{"n_head": 4, "n_kv_head": 4, "vocab_size": 4096, "norm_eps": 1e-05, "qk_norm": false, "init_std_up": 0.0334, "decay_fraction": 0.796}
MLP neurons of a small language model. Each row is named by its layer, matrix (up: input weights) and neuron, and shows model dimensions 48-143. Each number is 128 + 24 x the weight over its row's rms, rounded and kept within 0 to 255.
After each neuron's rows, "fires on" lists the tokens most often at its 100 highest values on Wikipedia text that the model never trained on.

L7.up368 [134 123 162 165 144 149 164 134  88 135 107 148 157 124 171 138 132 129 139 104 122 148 138 116  74 183 172 113 123 175  91 114 128 134  88 119 160 107 143 117 133 143 121 121 136 120 138 119 105 119 166 126 151 119 128 143 154 121 160  75 116 114 163 129 127  86 111 105 114 102 142 151  80 141 141 146 133 111 129 137 115 110 136 164 131 144  72 149 162  56 117 129 136 113 158  83]
fires on: " K", ", K", "ak"

L12.up152 [142 142 114 137 134 142  79 112  93 165 151 111 103 106 124  88 151 102 145  97 133 120 107 112 114 151 142 107 157 123 116 145 100 137  88 115 129 130 117 143 129 136 120 139 153 189 134  73 121 127 125 148 168 117 164 122 108 133 164 129  69 159 116  81 160 101  97 135 102 131 131 147 157 155 102 138 128 151 139 141 140 132 162 178 152 111 114 169 106 103 122 150  94 109 131 162]
fires on: "2", " pr", " Pr", " Sy", " le"

L12.up340 [154 135 148 110 119 131 156 122 128 114 142 104 135 165 161 132 159  93 117 145 164 136 124 105 123 170 188 101 146 160 152 101 144 142 137 131 109  89 148 114 133 105 114 112 155 160 120 129 134 129 117 125 157  88 162 125 119 121 127 110 133 146 110 123 176 115 106  88 104 105 119 149 112  80 114 137  95  91 140 143 167 108 142 154 121 153 133 155 135 147 101 139 157 169 109 113]
fires on: " h", " k", " H"

L10.up46 [142 166 111 126  95 133 107 143 129 178  66 107 121 167 145 116 140 117 146 180 139  83 133 138 157 159 116 173 150 144 142  78 160 155 122 132 137 114 157 143 119 130 147 193 101 137 122  54 123 104 162 129 149 159 103 107 145 132 136 140  89 101 139 136 102 176 124 132 153 102 139 127  87 160 135 156 105 153 121 126 140 153 162 129 119 112 122  89  94 130 157 128 178 130 101 106]
fires on: " |", "-", ":", "ad", "an"

L10.up225 [124  97 127 143  91 130 113 119 121 157  70 137 144 177 120 129 138 147 146 100 113 132 105 167 140 146 162  93 109 102 144  96  96 140 131  80 133 130  78 173 133 115 155 159 123 129 120 100 140 108 110 118  87 101 106 175 128 133 134 136 188 116 160  98 110 123 103 114 112 124  94 143 161 138 120 136  99 138 141 123 188 105 118 147 117 133 144  91  95 109 161 145 143 124 137 100]
fires on: "h", "p", "r", "y"

L9.up303 [136 135 150 151 159 130 147 152  89 106 144 149 160 104 158  98 118  75 122 110 139 101 113 118 152 212 119 131 124 163 146 138 106  99 127 174 136  91 103 131  92 117 128 153 103 132 105 118 138 142 109 145 144 103 162 122 153 134  87 109 136 112 110 111  80 135 112 121  96 115 121  98 112 147  75 133 109 160 124 136 117 121 126 109 122 168 102 105 136  89 105 118 146 130 142 149]
fires on: "ver", "urr", "ur", "iddle", "und", "and"

L6.up384 [202 165 147 140  75 104 140 118 127 154 154 143 149 138 111  84 118  86  96  71  81 121  76 152 152  98 127 133  93 136 109 145 121 107  86 138  97 123 106 150 143 134  77 119 132 130 149 111 130  92 141 143 118 157 144 106 108 145 126 115 120 133 141 131 140 130 126 123 137 150 123 117 168 158 143 127 164 132 145 136  99 124 101 128 128 127 140 156  89 110 100 130 105 115  89 133]
fires on: " by the", " near", "estern", "outhern", "astern", " San"

L9.up345 [134 167 161 143 157 149 135 147  83 156 121 129 135 171 113 127 141 129 169 124 107 130  92 130  91 165 133 113 105  89 165 143 116 124 137  82 124 117 133 130 160 107 131 149 141 151 121  93  89 115  95 119 106 126 143 117 110 162 144  89 125 179 135 107  71 102  89 121 107 141 137 119 116 135 120 139 114 151  92 148 164  60 126 103 107 151  80 123 156 140  89 112 127 129 143 112]
fires on: " H", " h", " sh"

L6.up81 [137  87 151 120 136 115 169 128 129 162 123 147 107 109 173 109 127 138  84 132 134 115 156 121 110 136 149 132 134 135 121 155 139  78 107  77 122 108 155 162 139 123  87  97 149 157 144 103 120 125 154 102 153 141 109 153 115 141 164 128 129  98 160 150 117 102 132 127 159 106 180 161 150 161 102 181 149 131  99  95 159 109 177 169  80 102  97  96  93  76 120 137 143 137 122 119]
fires on: " K", " Ch", " Har", " "

L7.up435 [123 105 126 118 130 147 155 109 150 100 132 124 131 163 117  99 138  75 133 125 125  84  84 112 142 115 133  94 100 116 138 142  81 137 140 138  75 126 105 145 111 144 100 150 142 132 111 144 117  92 148 144 128 177 147  87 162 139 147 105 170 141 109 153 125 164 117 146 128 148 141 122 126 153 101 143 132 141  93 117 152 116 146 111  91 194 132 122 102 100 158 179 128 121  96  99]
fires on: "ative", " director", "olog", " author"

L11.up215 [144  91 135 100  74 127 115 104 127 121 115 119 138 159 126  96 143 144 153 139 131 126 104  95 149 160 169 139 110 115 149 170  98  97  87 129 100 128 132 140 170  78 139 155 103 149 166 125 129 138 120 140 188 135 137 108 122 135 111 113 124 137 167 129 128 151 127 125 159  88 129 140 112 125 127 139 130 132 134 156 103 104 110 126 114 101 140 139 108  99 145 122 126 165 120 105]
fires on: " O", "ro", "f", " Sy", "ou"

L12.up5 [ 92 109 152 148 133 170 111 105 130 127 160 131 133 178 107 114  97 130 151 166  90 139 151  92 125 108 115 100 121  99  95 145 128  99 134 120 140 101 150  95 107 109 115 136 107 138 154 112  66  69 153 165 127 160 155 154 124 108  89 119 131 124 144 142 127 162 105 122 110 132 140 154 112 142 114 135 138 121 137 108 143  91  94 133 121 118 151  86 138 102 161 116  95 104 156  96]
fires on: "r", "l", "str", "pl", " pl"

L12.up157 [104 147  90 143 178 147 117 111  89 108 124 134 148 124 135 112 120 126 135 118 156 131 119 110 128 137 154 138 129  75 145 157 124 123 113 134 143 125 119 140 128 164 128 117 149 146 159 113 121 127 132 154 121  82 154 184 128 131  82  90 142 162 164 125 122  95 137 144 164 106 163 143 131 126 133 152 146 109 129 104 159 133 128 213 105 121 126  93  93 105 166 115 130 149 136 137]
fires on: " M", ", M", "1", "–", " | "

L11.up429 [101 135 152 149  92 123 129 110 111 111 150 101 145 149 126 118 118 128 126 136 122 129 117 110 177 135  97 173 148  93 149 172 127 126  87 118 105 178 133 129 159 100 101 140 139 169 128 105 112 105 121  99 154 107 145 114 134 109 166 108 107 168 100  89 124 149 124 133  66 130  97 133 149 106 138 141 153 129 159 166 135 134 213 140 136 119 156 105 142 180 172 114 143 119  85 150]
fires on: " Pr", " pr", " gr", " re", "r", " rep"

L10.up232 [114 193 147 132 117 132 127 116 144 165 118 109 134 110  91 131 104 122  98 127 129 128 185 126 103 141 136 101  89 105 138 110 123 112 122 159 147 142 102 144 136 140 103 164 122 185 123 137  86 163 140  95 103 133 164 140 129 122 133 104 124 125 163 129 162 137 110 119 150 139 112 105 143  86 137 115  72 149 140 110  97 113 110 116  91 161 164 110 147 147 157 150 123 143 107  59]
fires on: " c", " for", "ic", " a", " at", " on"

L6.up57 [117 135  81 164 115 124 146 108 119 114 100 132 149 143 105  98 151 147 144 135 145 113 137 133 130 121 161 119  94 159 124 119 111 106  94 136 112 134 133 138 108 111 127 124 132 160 115 165 133 138 187 123 159 143 145 133 151 131 118  74 125 130 111 108 127 118 135 163 148 144 182 122 127 141 116 128 145 143 155 112 153  87 111 109 133 161  74 149 131 104 155 118 184 137 107 134]
fires on: "C", " (M", "M", " (F", "I"

L6.up91 [107 149 143 125  98 137 161  99 126 182 139 123 137 161 149 100 134  94 119 108 156 111  99 128 114 118 141 142 144 109 105 142 136 126 104  97 143 133 109 117 162 138 137 141 156 147 111 138  36 119 132 153 146 207 146 132 109 110 148 101 136 126 162 113 135 149 133 109 108 171 135 146 145 129 143 107 142 136 147 144 119 137 140 137 120 148 120 109  91 152 118 158 101 123 117 107]
fires on: " sub", " by", " My", " Sub", " under", " An"

L7.up211 [155  99 148 121 130 145 103 103  82 146  90 133 105 122 135  95 150 123 103 130 130 124 168 168 116  94 123 131 102 139 144 176 109  93 118  86 142 115 114 151 117 139  64 150 137 161 120 136 136 147 148 129 144 125 123 199 143 114 157 134 139  80 141 162  99 107  90  85 143 131 131 151 132 118 124 161 112 146 105 129 141 143 192 180 115 131  89 106 147 138 139 128 116 113 116 139]
fires on: " to", " to ", " and ", " in ", ", K", " ph"

L4.up96 [161 126 138 131 158 133 109 157 127 126 116 122 140 133 122 132 100  75 149 134  89 104 103 126 125 157 122 146 120  99 117 101  87 126 155 158 170 120  58 182 136  51 152 122  90  83 145 137 120 116 146 140 111 165 128 112 161 115  83  97 140 147 112 103 135 108 157 123 115 144 115 111 139 106 121 137 112 111 115  90 133 116 171 176 119 149 148 104 113 125 100 138 119 138 154 129]
fires on: "ating", "iving", "ising", "unning", "vent", "iven"

L12.up30 [167 125 110 108 119 119 158 121  59 109 107 141 147  89 151  86  93 140 142 145 107 107  74 142 151 127 132 108 103 122 135 125 128 194 120 121 104 107 147 148 114 133 129 177  92 112 142 161 117  95  74 142 121 121 158 147 127 115 178 121  78 168 124 137 100 117 120 163 137 191 120 140 166 125 104 167 109 139 142 169 139 152 131 150  93 106 134  76 175  76 112 125 118 130 169 112]
fires on: "I", " I", " League", " |  |", "et", "% |"

L7.up61 [130 161 150 130 147  83 132  90 112 118  98 129 126 141 134 132  99  97 151 153 146 148 115 124 130 139 130 165  93 130 122 140 146 156 111 164 147 124 115 154 158 146 137 106 135 150 131  93 126 130 117  95 141 148 146 192 105  65 102  87 106 115 158 110 129 134 167 119 124 140 138 129 105 101 153  95 171 118 131 138 107 127 113  97  84 186 126 125 135 133 135 139 132 111 143 112]
fires on: "'s", "'"

L7.up195 [142  82 136 114 133 109 157 135 131 156 101 112 134 188 136  79 142 114 124 136 139 101 141 135 119 173 136 120 124  72 152 128 145 155 150 110 116 119 147 154 142 112 108 125 111 137 124  54  76 102 157 117 131 125 140 150 138 114 124 127 175 134 100 173 138 146 118 147 125 163 116 120 102 134 133 169 133 140 144 118 124 159 183 138 128 155 145  81  92  86 127 141 147 136  83 109]
fires on: ":", ": \"", "s:"

L11.up44 [102 129 162 103 106 113 132 136 170 138 128 135 118 144 148 125 145 149 127 171 148 126 188 120 160 141 154 166 101 133 169 175 149  99 173 147 118 130 154 137 156 121  90 153 141 135 115 117  73 111 112 128 102 166 146 137 154 136 110 117 122 128 123 119 102 129 140 136 117 118 137 148 125 147 119 146 144 159 128 121 179  94 154 111  90 113 116 107 122 154 140 144 112 145 122 140]
fires on: " sc", "he", "sc", ":", "or", " Sc"

L4.up309 [120 139 132 131 153 103 128 124 133 138 122 136 135 168 116 139  93  99 112 127 108  74  64  92 112 108 146 153 137  93 167 116 121 142 111  87 114 112  58 122 139 107 136 110 137 104 153 102 134 147 103 129 121 216 145 139 153  81 150  51 138 135  98 122  99 165 112 145  80 176 131 108 124 102 107 153 103 105 143 134 103 155 133 133 121 135 139 103 122 135 153 116 136 117 161 140]
fires on: "als", " appear", " compet", "'", " scored"

L12.up222 [130 160 143 117 113 181 125 161  77 124 117 136 178 103 114 149 155 114 121 131 138 154 146 162 123 178 134 165  72 158 160 123  96 128 116 114 143 112 142 103 142 103 129 124 151 124 113 144  86 128 134 117 133 128 136 139  98 102  84  79 145 154 140 103 135 142 117 100 108 127 125 141 107 147 147 124  88 143 144 148 141 116 122 120  98 131  45 138 124 139 113 134 142 184 135 102]
fires on: "1", ".", "ar", " ent", "om", "est"

L6.up356 [160 120 133 142 120 151 183 125 107 127 123 123 145  89 136 125  82 137 143 116 128 123 140 151 157 181 172  58  80 103 137 150 103 138 124 109 102 131  87 148 147 105  95 169 139 122 135 112 125 118 129  95 157 131 168 140 141 134 116 135 166 130  95 148 129 151 108 136 108 155 125 121 162 109 116 139 150 141 143 167 128 100 119 154 128 169 151 156 111 105 114 132 130 137 124 115]
fires on: "I", "'", "'s", " I", " of the"

L4.up157 [181 120 129 140 146 111 136 122 123 147 126 137 143 109 137 139  81 113 145 152 129 100 104 157  64 137 136 103 141 134 121 125 114 130  64 151 136  96  92 113 139 121 122 122 137 117  99 151 144  91 122 185 117 118 117 120 129 116 100 141  86 125 175 101 147  94 162 131 151 157 168 115 116 151 110 119 136 105  80 111 150 144 143 116 103 121 132  60 140 127 173 128 161 158 122  82]
fires on: "ated", " returned", "igned", "ferred", " following", " signed"

L9.up407 [133  99 135 123 128 130 124 134 108 177 148 153 151 173 114 109 131 133 115 145 117  89 123 114 137 125 132 142 136 164 176 127 146 145 132 112 166  88 137 161 135 131 109 133 121 159  92 110 115 135 120 126 141 131 144 153  95 151 114 146 151 108 119 137 126 163 127 136 103 143 157 121 138 119 118 129  95 122 134 165 116 136 102 154 162 136  80 151 120 147  98 151 142 138 130 146]
fires on: " sub", " ad", " dis", " se", " in the"

L4.up275 [119 133 125 132 147 108 112 190 103 144 114 129 124 137 129 160  91 112 121 127 120 126 142 175 115 158 107 126 145  65 146 109  71 108 153 128  77  88 134 152 101 131  88 158 118 170 113 119 140 144 138 152 159 128 121 110 121 130 111 109  99 165 147 105  79  97  50 115 105 141 123 122 146 109 127 154  95 116  96 134 134  98 148 121 108 125  99 103 135 147 144 102 142 124  98  93]
fires on: " sh", " ch", " business", "ebsite", " w", " sing"

L4.up93 [118 154 122  85 132 115 111 106 133 144 127 125 122 124 154 148 131 141 131 150 104 118  87 100 141 116 126 161 108 134 105 153 117 152 143 143 150 133 104 126 119 125 105  88 173 137  96 170 152 155 176 164 102 102 143 166 153 117 118 110 118 120 114 171 115 104 130 106 145 135 157  81 116 165 111 105 114 144 175 103 169  78 131 108  97 105 120 137 122 104 153 138 161 125 128 136]
fires on: " pres", " represent", " prom", "resent", "ilit", " div"

L7.up296 [114 205 136 170 130 119 139 113 151 151 108 139 127 131 125 145 123 112 116 139 152 106 144 135 142 141 129 115 135 128 158 141 139 146 116 182 115 107 111 131 178 132 123 138  99 135  83  95 128 125 140 165 108 167 118 114  93 136  93 135 127 134 173  83 131 116  93 130 119 151 125 140 147 136 153 147 137 138  84 138 128 155 119 143 103 152 130 133 161 157 138 123  91 139 101 115]
fires on: " on", " for", " On", "on"

L12.up354 [128  93 119 130 126 136 106 119 156 154 131 114 134  98 134 143 189 114  95 130 133 133  77  86 146 156 130 149  97 125 142 179 111 118 119  71 135 108 110 107 133 120 100  97 147 158 116  89 115  92 136 112 144 131 124 144 117 123 124 110 137 141  56 121 158 135 124  99 143 115 172 127 158 159 127 112 170 120 154 128 160 168 148 111 130 136 128 129 142 124 134 126 159 103 114 126]
fires on: " in ", ", ", " in the ", " in the", " "

L5.up15 [133 139 139 125 132 123  89 161 153 156 106 128 122 150  50 147 126 134 167 156 155 125 161 113 149 112 146 169 121 126 142 130 135  85 164 150 129 105 116 161 148 115 107 107 111 141 135  90  95 142 104 139 140 158 119 137 147 144 109 145  95 164 177 127  98 102  82 157 115  70 118 120 113 134 134 143  96 137 139 139 166 135 159  99  92 122 132  77 102 119 157 141 128 109  98 148]
fires on: "r", " dr", " (s", "(s"

L11.up388 [132 153 172 124 115 124 135 153 118 125 140 115 124  95 142 103 146  83 116 102 169 130  66 102 146 115 155 134 156 154 107 183 136 117 127 121 135  94 143 108 133  97  99  72 144 164 116 160 117 142  83 118 137 124  94 141 152 141 152 108 144 154 117 143 133 135 158 130 135  90 154 131 128 142  86 154  71 141 132 128 140 127 129 188 119 172 130 149 127  96 149 148 133 138 109 124]
fires on: "P", "==P", " ", " conc", "u", "-"

L4.up73 [126 144 141 152 122 129 158 134 138 182 128 134 125 135 129 127  92 112 112 147 137 123 114 111 122 157 119 101  81 142 161 122 109 145 108 150 160  97 103 127 181  97 108 111 111 105 119 140 130 144 151 161 119 121 129 175 113 121 126 142 129 112 183 121 115 121 108 131  53 110 158 140 148 121 107 115 120 137 152 103 134 134 142  98  72 160 137 126 102 127 125 152 113 123 137 116]
fires on: "ing", "ia"

L9.up335 [133 151 110 171 149 144 144 161 118 115  91 117 124 118 124 157 131 133 166 110 143  96 220 170  98 146 148  80 143 163 157 134 121  76 126 137 113 147 149 174  87 150  95 126 100 154 135 134 141 121 106 183 100 139 122 130 141 124 134  92 174 154 141 131  72  90  78 142 107 115 114 154 110 155  91 157 146 150 104 176 126 112 106 151 167 110 148 133 141 115 131 136 100 132 110 144]
fires on: "ot", "ann", "anc", "il", "att", "ill"

L9.up285 [128 117 100 132 105 129 134 165 110 161 117 123 128 133 126  81 160 142 191 138 138 118 110  75 125 125 148 133  97 130 157 190 164 108 109 131 140 127 129 151 154  77 160 134 147 129 114 107 107 148 125 150 131 118  94 170 116 143 107 107 134 143 144 130 146 148 117 172  94 130 128 119 103 104 117 193  84 106 109 153 130 134 165 125 108 155 132 113 138 150 129 115 125 100 106 127]
fires on: "o", " B", "or", "h", "C"

L12.up169 [118 137 131 168 107 147 162 131  86 109 146 155 175 124 180 167 106 164  62 110 113 124 140 171 104 137 112 129 136  97 124 109 107 144  91  76 119 138  93 156 154 156 142 107 133 146  99  88 144 138 144 153 113 123  94 138 168 118 133 125 140 124 150 126 155 149 113 114 107 119 190 157 120 140 109 129 131 118  99 115 141 128 128 144 147 106 109  88 131 141 117 124 169 185 133 122]
fires on: " w", ":", " Sw", " place", " f"

L10.up384 [111 122 150 159 137 133 123 135  87  99 136 128 133 154  88 146 123  95 170 149 128 143 119 118 114 127 164 179 107 117 157 180 148 129 131 116 117 129 139 104 139 129 128 114 151 122  92 104 175 151 136 127 124 167 152 123 118  83 146 115 123 142 124  95 120 149  73 117  89 135 106  87 108 150 103 180 139 110 137 131 138 100 114 154 153 134  84  85  89 157 148  94 137 139 109 114]
fires on: "u", "ra", "ud", "or", "on", "ad"

L7.up22 [131 139 108 111 153 111 124 115 115 166 128 107 128 131 115 146 137 108 108 130 162 128  92 113 143 150 148  92 108 149 148 108 127 123 156 125 110 116  96 124 161  95 133 144 138 136 131  67 171 181 143 122 109 116 135 159 143 107 118 134 122  90 148 107 124  99  94  98 110  93 121 106  74 111 115  96 142 103 132 136 103 115 124 105 117 165 128  56 132 143 165 114 153 153 142 105]
fires on: "ed", ",", "red", " hold", " was", " r"

L7.up157 [109 123 162 148 155 117 155 115 118 162 134 120 113 133 104 144  89  66 137 144 110 133 131 122 144 116 118 125  99 148 122 140 143 144 139 172 124 113 160 131 155 174 160 106 113 156 127 126 140 214 147 102 131 151 143 163 123  69  84  99  99 113 163  75 155 149 128 109 129 136 145 104 127 127 106 126 147  86 107 138 124 192 125 118  84 142 106 156 153 147 143 170 143 135 155 117]
fires on: "'s", "’s", " resp", " died"

L6.up252 [156 159 118 125 115 136 145 100 126 105 109 138 139 132 143 123 140 136  91  81  97 139 151  98 131 122 122 103  75 168 121 151 141  86 117 119 156 123 115 160 128  81 136 209 141 169  91 149  99 173 149 150 133 136 134 131 173 127 128 102  98 109 146 121 138  87  99 116  94 137  93 110 100 109 122 146 132 145 116 128 111 111 129 156 140 129 157 107 105 120 121  86 150 119 136 113]
fires on: " to", " in", ","

L11.up384 [169 117 101 148  98 148  80 141  97 126 147 132 174 118 136 113 147 132 152 103 119 136 126 116 166 125 125 170 111 113 157 147 113 102 117  89 127 143 143 125 123 121 117 101 124 135 160 116 119 143  93 125 126  85 101 166 143  99 115 119 172 135 168 118  82 119 107 126 149 152 153 133 124 178 150 110 159 200 137 153 132 110  92 183 121 109 129  99 117 121 157 141 160 100 160 177]
fires on: "f", " att", " conf", "ot", "h", "p"

L4.up396 [113 185 133 105 136 138 166 124 115 106 150 128 176 151 129 142 139 142 122 171 101 118 101 141 118 109 123 177 146 147 157 105 119 135 118 132 103 141 101 115 107 127 138 141 138 114 111 127 114 109 147 143 158 115 159 159 124 127 159 119 142 156  94 118 131 146 106 146 103 125 145 139 167 171 171 139 144 152 157 120 158 150 174 128 100 180 140 134 109 109 144 104 134 150 134 127]
fires on: "om", " Field", "aly", "com", "field"

L9.up173 [159 155  89 147 134 173 102 149 104 179 121 138 140 129 139 137 107 131 155 138 128 100 141 147 143 125 125 118 154 124 137 172 135 114 131  90 144  95 132 109 106 130 108 127  83 138 144 116 147  75 122 111 128 139 100  96 150 179 110 126 119 111 121 144  69 126 143 139 126 100 114 137 149 166 120 145 105 135 137 152 116  83 141 180 131 120  84 132 109  93 118 143 129 118 107 115]
fires on: " min", " North", "ol", "il", "um"

L6.up358 [123 125 145 136 157 153 140  95 140 113  90 141 144 185 131 151  97 143 104 134 109 139  82 124 155 130 158 138 106 106  89 121 105 139 137 147 110 126 126 144  98 154 124 163 157 141 127 107 114 115 144  86 172 150 139 119 139  93 115 121 140 124  72 172 107 140 125 154 136 135 116 104 120 111 137 139 178 141 152 144 128 165 162 119 106 136 127 151 101  87 111 160 167 142  97 111]
fires on: "\"", " Top", ": \"", ", \"", "\" (", " film"

L6.up283 [132 145 129  97 124 121 164 100 145 112 132 141 130 125 117 105 134 110  86  89 135 131 142 152 121 113 139 123  83 118 125 121 133 124 112 171 117 136 155 119 114 129 106 108 157 148 132 135 104 178 134 132 103 139 159 114 143  89 144  59 149 163 146 141 129 109  97 131  95 171 127 124 135 123 131 169 149 155 137 107 121 120 104 123  99 171 107 143 146 118 139 126 150 133  73 151]
fires on: "C", "I", ")", "A", "N"

L4.up137 [142 151  86 122 119 155 157 122  89 163 106 134 150 150 116  71 110  92 135 140 104 123 116 112 157 108 152 144 146 143 161 135 115  79 142 139 114 126 123 120 121 149 138 130 189 105 140  99 146 169 123 140 137 149 184  93 160 111  98 113 123 114 120 140  84 111 125 111 125 127 123  93 101 147 154 133 149 103 157 148 133 102 103 127 117 138 127 125  69 117  80 178 137 110 136 125]
fires on: " tr", " species", " pract", " place", "hyl", " par"

L6.up242 [127 123 111 120 135 156 142  94 121 203 124 131 116 140  66 112 143  76 142 161 114 117 172  99 143 113 129 161 102 168 127 172  81 115 110 154 137 130  95 116 133 160 128 106 130 145 132 131  79 140 188 110 123 121 118 167 140 117 132  76 128 110 143 126 138 106 136 124 116 131 144  91 122 120 102 114 143 131 108 124 122 136 155 128  60 174 117 148 142 124 137 151 141 129 118 113]
fires on: ".", " with", "==", "'s", ", with"

L12.up249 [125 116 122 146 150 114 104 171  80 103 109 139 141 123 120 116 115 133 143 159 170 104 189 137 159 222 130 150 116 114 184 159 124  87 121 161 178 136 162 138 123 111  91 112 132 117 114 123 133  92 142 174 111  85 147 134  92 135  88 128 165 119 122  72 124 130 118 151  84  95 126 116 114  90 129 135 117 156  93 158 155 156 134 209 151 125 164 147 126 144 121 137  83 115 125 139]
fires on: " g", " wh", "oy", "ob", "et", "ant"

L10.up401 [174 137 122 112 148 124 140 174  79 139 119 113 139 120 130 170 127 119  80 110 149 103 118 126 128 160 118 177 140 107 140 144  80 102 106 149 112 119 117  79 112 109 153 177 150  94 145 107 140 150 146 120  89 170 155 145 125  95 116 117 138 120 120 131 122 158  98 158 130 145 130 128  99 167 125 172 132 130 104 159 114  93 130 132 161 160 102 124 139  90 120 139 161 150 102 123]
fires on: "at", "ent", "ect", "we", "al", "g"

L11.up427 [171 115 170 136  97 176 127 121 117 161  97 106 152 143 181 125 149 137 105 119 118 145 151 141 112 155 112 124 155 134 120 111 151 131 145  99 127 120 167 112  99 138 132 122 156 121 121 138 151  82 127 121 110 121 123 145 159  79 152 104 169 168  96  84 152 103 123  94 122 127 142 130 105 148 106 120  91 157 122 148 149 124 155 182  75 142  58 106 146 109  93  99 147 146 118 136]
fires on: " k", " K", ", K", " | K", " | P"

L4.up212 [ 77 145 158 115 109 117 117 116 157 149  99 118 147 173 125 107 114 119 126 138 143 140 164 147 114 119 154 128 150 146  96 151 116 113 145 125 149 106 140 143 121  77 104 125 162 156 118 131  85  94 140 174 141 149 137 148 100 150 103 119 113 151 171 100 140 103 139 122 156  91 117 165 123  74 155 132 137 170 114 152 133  99 116 127 109 113 134  75 127 176  87 147  93 125 143  70]
fires on: " st", " ro"

L9.up401 [135 157  96 155 160 174 138 152 111 133  86 128 121 141 115 109  83 100 152 137 159 124 136 113 158 173 105 144 147 137 125 140  91  94  89 126 146  91  70 101 119 133 133 169 113 138 151 120 150 169 101 130  99 113 130 154 137 159 129 128 166 146 120 121 104 142 108 138 136 113 101 132 127 122 131 145  94  97 114 151 166 131 133 154 140 172 184 109 113 108 133 126 142 142 110 104]
fires on: "at", "c", "f", "s", "al", "ur"

L12.up385 [109 136 112 106 149 140 116 145 121 121 122 136 130 168  97  79 111 131 121 126 128 123 133 108 146 148 117 165  81 161 182 141 139 150  83 133 141 122 117 145 138 117  97 169  97 131 105 132 115  94 142 126 177 137 143 114 127 106 132 130 131 131 113 108 146 175 151 115 145 129 140 111 125 124  90 194 147 138 138 144 155 155 136 113 143 134 103 118  94 124 152 159 116 149 117 110]
fires on: "ro", " En", " Con", "n", "f"

L6.up334 [128 170 118 113 132 137 149 150  88 121  98 136 118 136  82 105 148 133 155 141 102  83 130 146 100 124 124 148 110 159 136 124  96  95 149 122 155 120  78 127 130 118 116 139 135  92 114 121  99 112 159 198  87 143 129 128 145 118 158 111 128 114 167 137 143  85 110 165 112 160 111 116 114 153 111 186 109 132  74  88 170 106 138 169  71 130 123  94  98  79 145 108 114 130  97 154]
fires on: "ly", "s,", "ence", "urs", "atives"

L5.up26 [114 124 129 146 142 172  99  82 160 160 105 142 118 106 111 193 141 150 135 124  85 110 139 115 118 138 128  94 110 105 122  99 148 162 104 117 148 134 148 107 118  99 126 167 150  96 138  96  89 110 158 191 122 113 135 147 132 180 110 139 142 153 139  91 126 133 129 128 174 115 127  82 132 171 148 138  90 173  84 118 164 118 133 135  81 113 131 142 120 140 170 159 141 161 149  96]
fires on: " follow", "ollow", " addition", " support", "om", " mark"

L10.up258 [129 114 143 137 144 143 127 171 125 142 141 108 117 108  93  73 102 176 109 124 118  95  94 147 129 116 150 150 143 103  98 177 122 127 138 132 157  96 141 134 161 101 158 126  93 108  98 110 103 125 133 141 144 135 123 158 187 121  95  92 157 153 123 106 148 157 150 132 131  82 123 125  84 150 133 145 114 166 168 104 168  84 152 173 130 179 159 107  97  79 123 129 160 112  83 122]
fires on: " ", " \"", "-", "ight", "st", "ine"

L5.up282 [146 152 125 131 128 114 140 117 115 158 124 129 109 145  99 127 136 101 133 152 105 122 154 150 103 139 136 143 104 115 117 137 102 136 104 145 152 136  78 136 143 134 120 113 131 190 160 138  68 124 146 129 122 142 148 156 146 101 134 110 127 114 126 113 147 118  96 119 173 168 173  55 108 181  86 151 142 105 129 111 174 134 124 157  82 145  87 122 118 105 109 120 188 137 122 109]
fires on: ")", " before", "]", "),", " since"